python train.py --n_kv_head=2 --head_dim=128 --norm="rmsnorm" --norm_place="peri" --bias="none" --init_std_qkv=0.0504 --init_std_up=0.0504 --optimizer="adamw" --warmup_steps=236 --final_lr_fraction=0.0 --batch_tokens=65536 --train_tokens=304900000 --dataset="wikipedia_en"
MLP neurons of a small language model. Each row is named by its layer, matrix (down: output weights) and neuron, and shows model dimensions 160-255. Each number is 500 + 40 x the weight over its row's rms, rounded and kept within 0 to 999. Numbers have three digits each. A neuron's up and down rows have the sign that makes its largest values positive.
Before each neuron's rows, "fires before" lists the tokens most often just after its 100 highest values on Wikipedia text that the model never trained on. A number after a token or word is its count.

fires before: "9" 32, "0" 11, "8" 10, "," 9, ":" 6
L5.down1255:532514434471488518515480501503529487552543486461498534476461505478520561500523534522519469497558521436562453530541503556512469512552516514544545440461492480526492537443509493406533529479467406501468576477551572521440545480551522542405548381511494493496497437536464546485526493485484471532

fires before: "|" 78, "\n" 14
L5.down522:516474540441512494480441409483527452485436562570532484539483475479517492460557505486482501532534524483514545560529568467480507429437553517462474477430526513452477448492530473490448482531576456543424479533453465403590514487497462491474455570487517470537543534474503496552471500466493426518

fires before: ")" 26, " (" 15, " |" 13, "7" 7, "0" 7, " cm" 5
L5.down310:499534505532482545540482460435478449535454554456463522450551550507481487454438551568509527502473482510535462560542498455539505513487473484519474484484567540525467554541547529480545476484510509442530526504456492514493513509524502516442574452579522560470470485508516527497509604456499525497

fires before: "0" 39, "1" 38, "2" 20
L5.down991:568583426512501547465468465527479480563473429503517477517503563511477486465467521496526524458453554497512477523481443531526537490491548571521449554558482456491513494505485516492536453478455469510537518449431469562473543544476499496455434482505504414521523480533527441440455513499489517552

fires before: "s" 63, "es" 15, "ed" 11
L17.down1265:541513512587538537470490450496504547530571555497468491587524535562526441475468453533457498495535507488475480477567525469495519558467493500472589527504440587516448528463515489488492561452490508540486476467483428520454527537495527465543510547595558469468460426510537492464494506481486491495

fires before: " |" 48, "1" 15, "2" 4
L10.down1116:467565448480499549566463570589536476464405503513482465469434469420538451475535488536408491511502511572454449515568553501546416440438535451508501584536497501453515446472496434501523495501558522566533582492462487505512438549475511447546429487492522513562533509552521479479424548530532501525

fires before: " |" 26, "-" 16, " " 16, " satellite" 5, "M" 4
L7.down771:452482550518566494541566519453511518461505425467502425535418532520495519512486489554486516475434540519444530477507458465470548553472431516414434434534569457510520459582561570564501467493509526576520510543468492459487527521501520539478501463425510526480535520516481529447510477468468470450

fires before: "0" 49, "3" 7, "1" 4, " (" 4, "8" 4
L3.down344:488483486548495603571484497492381506557549516486443457437552486569467437435443563483426557537488477509505437571462530472509538539525460537410502462534534477418513544510499588418501487494564445574545463507481500481471503485503544511505456523512507508525486498541559510506501402498470553481

fires before: " " 88
L17.down1025:517484439486477501517522432440508464487477424452476465499508605481490476526476409488388476457490502544402483538504548483516508509558475454508511506530454528483479466505520468510468504533462520581541440545503579526570487574495456474502501575485513458529491496516507492476523463509506505415

fires before: "," 22, "." 19, " |" 12, " and" 6, ")" 5, "\n" 4
L3.down321:497459560486450487512580522483532527473502438479455512516548449506445437489475538497502490518439551553511502523581475520468492529490467536473495432511488519510460482584483562539487487437497524508422484435445557503537546510536505437520522455404522482596486495526536567490433492474537540553

fires before: " |" 52, "0" 21, "–" 5
L3.down949:563528551502447493494445494510485549487462533490464491413451501457531436548563409537552558477511521489524543541533490460484446532506468512525536497508475528480461504560488469506548485531521572510494415425544589537517534526447506538480500452482520532516532507462487470481485540459520522504

fires before: "|" 30, "\n" 25, "2" 9, "3" 5
L5.down1056:545449463463467431542437493558500514478428462450516489489540534507446494468580471557521490521418553454520524502542533468504515450500577500410494512515515493523567502496500545506488554516552463511483407512488460501594492450557491426455469485518536454529517490432557562571526499536482518467

fires before: "0" 61, "5" 5, "9" 5
L7.down975:500537515534512531509465554562551455523524581482518415502482620575497491538529486477461439505517463436456440439563563528518453485569562541454556491465489560513558484533517491481509441549521492422509516482513470551474488441511493502535441464546460503518458499473542552511501514511545511548

fires before: " |" 87, ";" 4
L10.down957:550550464444479513509516542582426554561479540452554460506457517492498511470510484528507464473516481484536517469467467536605476464489539489437520465516436516535505475524463490553554560523521430421560504522574475512451465529517509494495574546479585493479381458532592564498500528428477513502

fires before: "," 26, " (" 12, " and" 8, " of" 5, " in" 5
L17.down1149:500449436482508514553528496542520539494507505487427481493475529498493523511491442556547451474510496621518545516580486551555467488443522572439487488488431461457510565475547570494451493518574500487486486513462459478534524557528458462523481495523489511525519476528549633493509544475510497486

fires before: " |" 49, "." 14, " (" 13, " " 5
L3.down645:473474457508438504523500446533515510554452509478498503441540453539530444524517449550557514451438540548556519575549484414457522555457484516483474445515515464475505484528509603465483453492491491455552570502470542511547520472496500513589412494525505497474502464470490559478434509500467457538

fires before: "," 28, "el" 9, "ed" 9, " |" 9, ":" 4, "pre" 4
L17.down161:507520503531445512506485496500537514473417487563458416501489472480569518455504468457511498614557439494474481427458529439597427515498546531499548475466553570529505510482505499502442487460491558497475541531470460471490427499466547522526500505549474548524508421518509481489467543543514478537

fires before: ")" 25, " |" 25, "–" 18, "\n" 6, "," 4
L10.down35:523539489481507519476508559480507477514539502559571518466458498446511491498504548448529516554465570509487509442504518440532495533498565494548500540475564488598520480455478541492517465538523464523444560431513496510498461489504504525497506551464509518529551533475460559534474527479518531448

fires before: " " 45, "|" 19, "," 6
L10.down697:447433533511546531501503480538497455565481539526541532504493544546591496494498486511483481557490586472493547443528523477396473511551526506536507554551514464455547491457456527482494487504515536552514522504482527513471517454534507548484576560540409446535480557422503444541526474496487475478

fires before: "\n" 33, " |" 29, " is" 9, "." 4, " was" 4, " /" 4
L3.down939:535495449452516508503356513501465483503462523461534520452526524559542513521545519421522532465495612549497571522491503494531524513502544506490493529564435531551533465468535576532483514476484523477463512485455449501489506525520454504612444473454467459456487508504543561513542555582509544539

fires before: "." 25, "," 17, " in" 12, " and" 6
L17.down1075:519530508579498506413561527514512476515486503444484464517507543529491542479576406457477486513463458524504502451462532504524467428511501499459513509559515454470458495480489401536488480513470567484457394496486516469466457514509475482527492495488463523478528474532545395508458539415587512435

fires before: "-" 48, " |" 33, "|" 6, "\n" 4
L10.down778:532524547578472509505500547476486520519519434425482457504519483498469527510428483493551508388533504475471484551567532461563548512397492545471466457545527578424489475521449542537508476436480496524524444431435504552533479490471522507527511540501540437603510533496439487525485515488485557560

fires before: "9" 63, " " 5
L17.down374:520527430444500533494514518478515502532520536460508456530497585511487503542532484466488471526515525544455478474559518420549513438485579478512533507484521452531471440526515463573525484518467437535501468509429566574548548485512472517521469510475461513527450493507550448537463523513541404463

fires before: " |" 68, " (" 20
L17.down1154:534432513484556439503450525493493506507548546590517501545533519506533571526501467488459519519493505488498490482501484516465524508501549469458507434539546470441536504551560461505431514535456510513549541523479399506430508465548445500490535525491427453497473442498504452466594495507513506509

fires before: " |" 46, "," 21, " /" 6, ";" 4
L10.down162:468532561511534476467538537469525455512426467518578483554490514470492570546453583586514467487543503522494500539489493466435456463459500544499532534506498453482525498520516510478530527560473537528526485456492504544514542485543520516433525516420465457512558506497516437399468474536456477537

fires before: "0" 36, "–" 15, "3" 8, "6" 7, " |" 6, "1" 4
L7.down951:558572465526522516483514520500416478555522500485514481508500457527484524435485495502530553493536475475332538509500552517475526475485495518510494488460488524530541524466493550433447517493483514515523529528452453462496424457488435571535487477536480534524499454492543510517540442521537566516

fires before: ":" 26, "7" 11, "8" 10, "9" 8, "0" 6, "1" 6
L10.down51:531486562499523535446477502439554501421533426522485546536491506540527547575475519463557469479522459541492501468483486527513559482508444553538522466417499431506505397525491427477442447524466433556508495508493546509575554470492493461464496517459485493523476550546517598549426435536496480476

fires before: "0" 64, "6" 6, "4" 6, " |" 6, "3" 5
L3.down407:464479413510550558483437445445394510575534575509472504453518557552480585474502526500443555463459502545466469497507485471491445531487492495441490533524427534475505534481516635393527477495557480460513509495518483486503442571486499511505395507555492496511524467526529504545512439410492518507

fires before: "0" 45, " |" 5, "1" 4, "6" 4, "4" 4, ":" 4
L5.down1282:569537520485497486512413504477494541484537502463522515488446601478477557497532513519436508537466541494511514475541563567500480532533435516539458496497441497520389520524489448425479496481480500461522478508509532478504526486474536544493452463489536528530473553514467513541496556490536449486

fires before: "0" 22, "6" 13, "1" 9, "4" 9, "3" 9, " |" 7
L7.down137:480511546490444520540473423559454522487543389438562506472503499463505518517488537568541449577487500456397491470523424540517498464501480505493449470471475517504516536444482530457431504436516482486478520513492493457471532496530525482450566432435479553566536431506472464444452523505511473502

fires before: "\n" 24, " |" 22, " is" 10, " was" 8, " =" 5, "-" 5
L3.down121:526485573547516559529480513539450503486479405528476493506501456440514541497529480544442566459513520505495468461465487509491522432512475538535465417443428550505483562563541565478497535489587517490502574553533468487455528517493549530470452491522510577545437516516550473453488477534546537542

fires before: " |" 24, ")" 19, " (" 11, "." 10, "," 6, " in" 6
L17.down302:497498531535506555547558490439475477557514462457472432550512553492424477499481530493493531534448494509468521480485468487454493561495470452486472515511459490417541477492492504496578475503506530461475508516448491522501519461507455430466516486547522516501410426502444472534570485571438507552

fires before: "0" 21, "5" 15, "8" 12, "2" 12, "1" 10, "4" 10
L7.down935:471492485521516501518510544490553520571465502507507488491492520551534482552455502541502488446481426541264453509493535523521562459448490491510474509481532528460498468506510453495467469447522535658504520424490494505490448521490489510476498524556494532553497434564562525520509475480500496479

fires before: "0" 55, " |" 7, " –" 7
L17.down678:531450459538498452505501557533481509537495508524512513434471490463531557486478456477558506520452425569568536559524491478454498469549541481461558494501462468514478537495513444413539553508473493552579495598492472522473514498540492516486476510512487455479483451537570466491488538583436468392

fires before: " |" 35, ":" 14, ")" 13, "\n" 7
L7.down1083:476512520471499466526496530485507538504490482455506517516444498499485469528474543490600538548526470511283481558490515514504564527482506426526531477442561532450538437509491476439513478442486523487496475461502493468533456559542460502525515521532492502551515454497490600377492523378520507473

fires before: "2" 92, "1" 8
L17.down917:529543495510551517539438465552505489496525534538537533525457464532541458536452480459538432474497571542472469512488453604452506525501508492460549530516520531488587445492585435457511515544453465495572514513481497479510501527484497508530517505517547510547572588479474601506518521530472466511

fires before: " in" 23, "." 17, "," 15, " and" 5, " from" 4, "s" 4
L17.down1043:481446501558489548455519503391514410497498525521479504502507546460494528482425560450491532499492502507530488499418492483473476443484498453504533512531556494462505438474468482512515461504497474449503499428454534516520453491541445541514528502416540501490470541466467378575527514540526432524

fires before: "s" 27, " of" 10, "ing" 5, " to" 5, " in" 5, "." 4
L5.down469:425487501476508568459463524493490496562540517486471538488485581455497456489543476465441509481503418426426487514485434503492537531525494424560505556465449523495446512511477501515543427552510499465444504435497459425528494513449465527589497535541518461451519505559440519485521484459471507463

fires before: " |" 57, "s" 9, " of" 6
L17.down629:501437508424548480549472523530526521576419491521493501513534560483519443452488510518472530479453518535416464485581599507518465515462505411520574503506524530467443459507500481506543621416535493517484558472490483490408599488506525509551530505491522478585528525456482496537512497487551523506

fires before: " |" 56, " (" 5, "fer" 4, "–" 4, " " 4
L7.down1193:431573453479461459523516504494544505525566488474491588415485530468509485395486540473466535465553485428523452516518496507528471511534470502572539515499482555517535508501500504508545442456542572501500497596496514485503524465584390423541477472531434587528509470502507500556520439507532470518

fires before: " " 32, "\n" 25, " W" 7
L3.down826:600544472490484529525459582472522506449439501493481487471515470522546498509548555499504486484508481603529481454462554480445537517475488587471468564524474508490477477409556443536462482548558505468477424513496504495462512545498470409451468494534502520554530494539470454525537539526458481380

fires before: ":" 54, "–" 10, "°" 9
L17.down149:527503515531543488575473582518554567497483469511479561515488497484517510500435505517462538541595478504563441482490517476459498552526505499485503470551482590520545466446562501480477513520587538524470541543573457393475500502515551463499487490501505504561534527499439499504467462534516482505

fires before: "s" 52, "ed" 24, "es" 7
L17.down698:523491542549497538524479384510519546404628497479414497531448546452527455496427475439495486465527495511478507456427489502483540543486449435446503450458474468434465497558551461498476516496563537489513504504503468525503496557551492541512474507554535482485483548470506662513547495434516502525

fires before: "|" 30, "\n" 17, "–" 7, " " 5, "." 5
L7.down619:431448526499548510452545490496522479496527536530499507489459497494417514522523532458516529479486464496531504475504479500539569420551563499530528530510460465474607502479475525549467525472549532507536539445462471556457540536499540514492477460601445511528541511469474523518519550512418445521

fires before: "9" 20, " of" 12, "s" 7, " in" 6, " at" 6, "8" 6
L3.down15:443412513534557415481448482501510522535489481494501492496592535484540451481483565423488509527508503474510458492504524449509508504439514464529527501471503495526474514506525537487525570529436570584447492534569456473426489520482408431547525533513446566520467596535498437408502454561476458524

fires before: " |" 61, ")" 7, "." 7, " " 5, " /" 4, "0" 4
L3.down674:450585452470522547544528574538500509462490459520486492509511453509475510527539529542545474495528509531485477458529478601515575547566471519487549494499442523539470514488475455496501466516542420440510523474454481530428526469529485490454541471548546530475515510517600597450568508473563461420

fires before: " |" 76
L17.down528:522496483454589439478449566550530445511455560563521457534510502537562531437467476503560436538488521519565554532457507455503533509493464457443534540582511482575507510547535441520449545496514494571470492485514474591527467502513486473532503536425484462459537513397493535471455514477533501519

fires before: "0" 49, "2" 9, "1" 4, "ing" 4
L17.down26:483550437490515521577418410559546487524496537522536510500508513536478447489391485407515451493479480544545479481491578525498513514519504494441496469491487501594443533543448497425477495542574509479493454528490557453429553543474512535545471521462533557536508496550514542495527522476423466423

fires before: "\n" 24, "---|---|---|---|" 19, " be" 8, "." 4, " and" 4
L5.down666:525489461499463529566447537474551481501460414492454504527508463512477414613458498461566466518467610552513470460566535526459496483544436466520512467475534530526443487477432441533505521436568474492512531508498511503469510497539434541495545536482497487520548612494479537452479587486500476588

fires before: " |" 21, "0" 18, " m" 5, "8" 5, "3" 5
L5.down811:466478495470485461489565475502511524516488499522517529504403425490474504416527474490582442427464483500524415478418425519541473557441504525499483596506458497527563530535550456492511539488510446500468527465494514576391480496499412569561490506502488523533492512496582549507475498509524578499

fires before: "\n" 35, ")" 13, "," 11, " and" 9, "." 7
L17.down1059:534597467515524513495506487515520522542416466525490495525484479453479492524499406537478512509540512475396501494447492515463496527507529486524572592493524491464486516478469477508476595557505488496530474588470519484455536532441499456481516486498513512547490527536523369466480478496518528457

fires before: "0" 23, "9" 8, "2" 7, "5" 7, "7" 6, "4" 6
L7.down285:456496469502529481509493544482561474502603486544473554537516512524450452505526509481543426526487523530375562484430505445553456469488521518498505446434488526514500482480506474555559517524607503564528527527557474518504552558572512515465519538534476442523513470480502532393547560490519556473

fires before: "|" 34, "==" 13, "===" 12
L5.down531:538482509490503480541487493472491526497469531516482510443475514490543526466524469488547529514494586492466460500475546499500504487468486421515458452458509495463513438608427530538502511469449561544473448516499451493527571577555491549466509529535504497568511486422488512568560496490540544481

fires before: "\n" 65, "5" 7, "0" 6, "4" 4
L10.down711:461595546491504498444518457503598528511505476491478457505420533579453481536445478476393526497505504525442559569513526534598460536487469501521470504473529467534453542516545463449516502488588543537489500530498484520487442460469569545530469487519488484577506497522513569496457443451533412506

fires before: "," 26, "." 22, " of" 7, " with" 5, " in" 4, " " 4
L17.down740:464504453523417496479505467510525500536522495445443450501484460523476494522441474570528449445451479532486516481564482494558505484424506444503512587505509522519499493428531512545486447466507538526523442485549478499503479475528518439483511528482498522469503497490630566528471585576571537515

fires before: " |" 26, "1" 9, "6" 9, "0" 8, "9" 8, "5" 7
L7.down770:479540473571484527485538492554483501502423487483619512496523454501465461522465456505558513547445520579484441461517503530511459504523526554506506458528558538465519545440523446476458499541500503474565576495519508543521482489566464426453539514509497564584469513483505549450505488463472479517

fires before: " |" 43, "end" 6, "or" 5
L17.down332:480502525540604457446490495470535498471465528433501485453445436501500461541461529525515489502514505505481532454551469472496456521595469476544507441538441507534468510489496496422541507466447548531485484469551512478521499429481538466479469502443542552513513434559506524553479457448515530549

fires before: " |" 25, "7" 10, "4" 7, "0" 7, "6" 7, "8" 6
L3.down96:498454457574518510537460513521520439502478520537500498546570509567502535452543515588511560505525499505541469482559511475543489489510481528535507501496565534523517491524523487470513460449516456400518493481525574461457507502436456454545423473462498547485548596495533499446389467464518516531

fires before: " (" 43, "8" 10, " |" 7, "," 6, "9" 5
L17.down1233:448470494569485501491496523472460442499470472507513412490480530537598515491544508430468560588488530496489444509536512498498493483471513471548497485495559485513484537476523507519545526548554485528357525508444507432519494473454425486428571527515476499469510539525483551499468522499573498478

fires before: " " 55, "\n" 19
L3.down3:455525533567472466487529521536473405435397485379520468564497480488532535519447488600528447500534533544498452465497508509531471561542542500492480516545459492466552461489501469541539502534504500564515484538480481492489494429466472475462513512552507543517502508588501454456556507526497563440

fires before: "|" 50, "t" 11, "s" 11
L10.down353:491533484488535386398545583548444538516495466441524534486544540435474502548454537504446438455414489549612536558479484530473572501487461493502492498520565566458560553460444481518488460509512462518519508519490486452515523544541548395437458455463555528518532495538463467522504583449518504490

fires before: "\n" 45, "---|---|---|---|" 13, "==" 13, " |" 7, " ==" 6
L17.down584:543450465506526466552490514549475453575451478522450524573561564453536473470520514541484521473458530472511444532520479437526516523445490462519547502585519529488567476472473541457516499411511510488496482575499437512411502516482483497571474502413526469588540502495499479464486451533465533535

fires before: "0" 40, "," 6, "8" 5, "5" 5
L10.down171:563483462480444458501479485499518518533557537425449553541517495502592514536517434486430483517447473521467480533493477474580447517452577504555509545457472539491507486505487517531479496484532549495546501525532471533515447434496456548402504471516479486547547502433543477473463506467493534478

fires before: "0" 32, ":" 24, "2" 8, " |" 5, "8" 4, "," 4
L5.down628:475526481441473602490514526472491502507460450560478515437585538452473502460443507579531463506478455451493430527444409527478450500524507493550525518504522508481506523516509454538553441512492542473479512417457463460458506444519463485466434412580500464550505413499516524482466438456423549539

fires before: "0" 18, "1" 12, "2" 12, "3" 12, "7" 10, "4" 9
L7.down669:515553488563454472546515537560540501510542491489500485508532531527552489483406451536500491521508541482427462497548543536516513594563540479520454471434483526517476522549526483479541490395481519564460515548456585567512527493482480501479559485475486471537523528551531479486570536489494551538

fires before: " " 62, "." 5
L3.down694:509505517550492492520491525508527486465508472434521514450561537523509429515529495519464502515492559551532510538493560563491509446473464473494594469471527466521515472442475564551478411537507481496483498478449528514529473510530500445488541504475485458457447487585534551465458575558561526515

fires before: "–" 18, "," 15, ")" 11, " |" 9, ":" 6, "-" 5
L7.down583:530526620410495483505508506493551484494504499504509532559500548522536475574484505475530489492515431473309518503491505477596522474486485512549508444460558520509491528475522427428512459473491494557510485480555477486519451512477481535500483475529502506540482497528489511422507475457524473430

fires before: "." 28, "," 18, " (" 12, "\n" 8, " |" 4
L10.down984:470535483508529481462566480504617496517475445381525509523497451473473477513460455506504511517561521491510518480539458468499519545435445559488503521549585457537494467449493542507499453460527459484540508443450543579538502506479488499467566448461469456519496472576487444474436525514515484515

fires before: "\n" 34, " |" 21, " (" 7, " Squadron" 7, "}" 6
L3.down1225:500519531514533549550470513521504535503494443543522470504446525452564497461497523436499563470472454591505508490517487505452506456453464487479488516471502591500507524487512506466414484507533481530507551521501422480413571587532526496460448519474479434427452517515472513570508471453530492479

fires before: " |" 30, "\n" 28, "}" 6, " " 4
L3.down632:537470472505467555474556555522473477533446520519421467461548481503502445494565555529507484435472469541509463497470517487481542508439456476496504484500485439422442498588555530532486440529564529528514526520502424456441537542529485538518445509409561494510460458506562482526461502496550543483

fires before: " |" 36, "0" 17, "." 6, " Lin" 5, "1" 4, "4" 4
L7.down722:471524515486469541488445446525505523536463511524500566442554492520514571474539549529466497479501485458460417496483475600481398501480513489544516476480437499551545531513559463463488483475501523456513450502486502447454516406516484558494572398551484516542474427537617593520522485469534480506

fires before: "," 32, "." 20, " |" 16, ")" 5, "\n" 5
L5.down1280:478557521381540425498521475495485502576497559499445517445507549488495506476515500419496498520488492544469526430518546489516360473478507486381459529506511522475462612543570466501472581468533476513510577551490444535485498585554602502483478487545544505514476486540549550482510512545439517562

fires before: "1" 19, "0" 17, "4" 13, "5" 13, "3" 11
L10.down139:535495482520507537436517521522516466562523420493514516543525468510506498512509553519437479502530479526527557523483524547515474456482537530481495514440454467455566465461454464523480449499502500485545520529431457528522488509520534482430538479455442501514493459533578502432410491433535489471

fires before: " " 57, "\n" 16, " —" 5
L3.down117:471508483554410498549550602515542467422458540485471472514523507558522475484462547576523428410498462541557471527469461430451492489480589460481433498552462543449473425457517448504577374503475492494469457571473536490492469499501498461527547507531459535526452606509520486508500508518495450494

fires before: "s" 57
L7.down189:472411508511500474455531599491430561494524490465497586576533507494474530472537519458483517405473547596495508539474482575538533444500469567517413452516559529466506545555405532552431503544502466523577450522554503556536517439484504428522523520430472492559592420554528440475503492484545459487

fires before: " |" 22, "," 16, " (" 10, "." 7, ")" 6, " and" 5
L5.down691:458478476479524512501524486507463492469455466456453493585586547572441471479509424473478517565484465488492511455551497474568399476501500437449589479575448438475500511489503433456512563538478578460533508515524603512471506549468516498474522466458544498491467480584576571488502531474450459574

fires before: "1" 23, "6" 18, "0" 14, "2" 12, " |" 8, "3" 7
L5.down131:462523517534461426408487482577484502548450522462457539496515523497448499474546515460484590478504492548396593467495546484544442495529448471487489412506500505505508519534475554507455657495533475521455490478546486532563422488535486455463517523437510501488410467505552495456398482399502480512

fires before: " |" 30, "–" 15, "," 11, ":" 9, "-" 4, ")" 4
L5.down824:461549487513515523471504468512577534437480466528516459486487577518436408508531471556501439491449472502495526434483566460540515515431535506418525490510526494453484556497560460476435577625497473590529526475471476438521503529498515510568486525552491446523501555504471563482533534462449508515

fires before: "|" 69, "\n" 7
L10.down1072:508516521528496419476445517495467578474516468494544528538592485562435535531542473504510548387437529499532453469464510484529529525451456508514470473454525506521510480469467528487502521474414447550557445547429486448491503398520532488420560517511550548550493553554517462424563531519509465466

fires before: "|" 73, "|---|---|" 8, "|---|---|---|" 5, "\n" 4
L5.down52:541481492541439465518476440543557456440512492522541542518455459443515550526503509445469463499516454432548525472492505521577513458476525592566459481482516448487521459479538507492403535473523502521473512491529435533482465464470509512551450458513465490574505502470550527575520525545487474561

fires before: "," 25, ":" 23, "." 12, "-" 5, "–" 4
L10.down104:485513503529491494497455499536525486497503507529451512424405588491551461501503478462478498520511542527567439433553525538458453446449542517553487534444489497486499495461508505412465465551558440477431557484502462552525534516465529529472575499544538509515564498571486488421472497465487520517

fires before: " ==" 42, "==" 8, "s" 8, " ===" 7
L17.down1128:523445504481538456505561503531426585522437504429482546428483513489480481535506517487527554480446556508519489600513468518482488464502525479584507475507465490428475515504494519549509531539485474458490507449524487529505499554552494457499490505467581470481516470512441434524483526465485524547

fires before: " |" 52, ";" 9
L17.down1340:372494513507481528500553524487516441528434538490539472458448485464542555410479530516470518502463477494497458542514474451496485533412436474532466493564541463529482529507544546455517474527510487611491464446507534539517521547439509468499444498540521473454591542432515458492453566509510510440

fires before: " |" 32, "1" 17, "–" 12, "a" 4, ";" 4, "." 4
L17.down318:435527532525511520474465516540534438501479544523452506467519498594448448532455461520516489467522532456542466522507502533453627515412526465495478551480507472448534482483541467547533570509461471541499595525448454515562505475472541452502541547533458446565523520481517549492510508554479463519

fires before: " |" 87, ")" 4
L5.down1323:543502578510476508493479475469564510512510492481496520482480542513488541520599504495498553477488445488491415468494498451550467525513529409544561397462548519467459475467517460519498494501513480435508535565446451531448468469546453494503536475496420465520493493491532541493480526505533494480

fires before: "9" 32, "8" 28, "7" 13
L10.down222:541435471535463546505498533521450411419439442525491562458502543543541504458604524549549551489531533490542519482594502398502484443477459524511432530503489505519509481542490511502478456506448480519499458499533562551486536482494555530488584484478467503496424508504521577562492494469546498530

fires before: "3" 14, "1" 13, "2" 11, "5" 11, "4" 9, " |" 9
L7.down1221:386419466534423530466543519428493527520495496607489507555475562480500468505514502529511455508539410536511492474457512553425433505535449530540503485459506474515438481512560464527502502538524554485472522443568540511444471515512443480447470498474427529501541505446525524499473494511510439532

fires before: "|" 52, "\n" 22
L17.down1238:526514499513569485559501476512503507537474550466472497488430485526564523520456511455581472504431534513520518456524593554485496515514562529489531504458443492476519408479540511471473535503510554463544506506541479548489482574463525572546493484497512507541481505441491493478523466471416479464

fires before: "1" 26, "2" 21, "0" 19, "," 17, " |" 7
L3.down755:507451522441510467521516516491523477494501473505519478567534491409522487492526443508475519548452473540508521464470428556479498470520410486465488491446538484575485423469440509458516578474482545457459557473567515492498514507508452568487548449513489536592593572495461404441426524604451512505

fires before: "0" 52, " Korea" 6, " of" 5
L5.down547:519498477514578549479502499509415519551514484445500477533526496460487492480520489482427542548508480490416390511472485504525475480524464529470471518523472496547583468570425576461528546472501471500526489495488554515440502495557537446490442421564538504521503501527489540523451424444523460510

fires before: " |" 20, "3" 13, "7" 8, "9" 7, "8" 7, "." 7
L7.down735:477469532486553514483538542485559498525544487520591490538489551546524504500513524486501512485515443483298545527409501493526472499504498483508521540461562533491497551488485462424466449450532510516521508487439508443499475456574491526511439481573457493511534406510504505494558508447512509480

fires before: " " 78, "\n" 14
L3.down237:490560477516442436514490623520519506515550465461483497509426564555503589511497542547557483467473559605505551459480512483519453517523553517466489458496484441459519497436484475517502481509521555464510448594472494514498422447524492538540458492545472462500564539542473424464470411478444470484

fires before: "-" 60, "\n" 26, "=" 7
L10.down996:517499491548427476479482499550488460529543479509497502469548559417537541539524513509571514437480521532485457526510519503554515535476506532544456490533493524482457492449486481503463532516536468601480522464472505397534494527450433486482480541526500470561510509472469604564518537475494461503

fires before: "0" 63, "or" 6
L10.down1122:502553489503484455547419490504491497536540454504485450485548513492544476530481502509552506450483537477463568486425466453441486554530559401449505514490478476527433503478370478436530548481527524491523489487564576507500513447507496491468495493485508503593514448510544448497422531488440594490

fires before: "," 21, " the" 13, " him" 6, " her" 5, " a" 5, " she" 4
L17.down1286:540445454416452514522567500454536493483288482471599521506516440512488579525539562495497503498496526477521540431552493450433524454495476543478482497470508502469498480522466506516513474480474565477524512502451454474441531471515500504526487495535440463508533470501477376579518523483460528512

fires before: "\n" 42, "---|---|---|---|" 10
L5.down385:507464552512514569514452542581481462439534499465566587445488515499578495491482499479488560469475481549479499510427472456497522485447564585498427517545511459504479525437455497543514494509515463567453443464523528502432519498494437485529466541480504531522608488498493530483505465460464549477

fires before: "5" 20, "4" 14, "7" 10, "8" 8, "6" 7, "0" 4
L10.down285:426530471435512492487474570479531457473514482509468535534508547460482501531480515535429501557538488547455515582539493451473539508448483515524473564504516441481511461502509467514514476488567544517495571507470520495500504486539438498479503523543473533512465450546630490502423486450510413569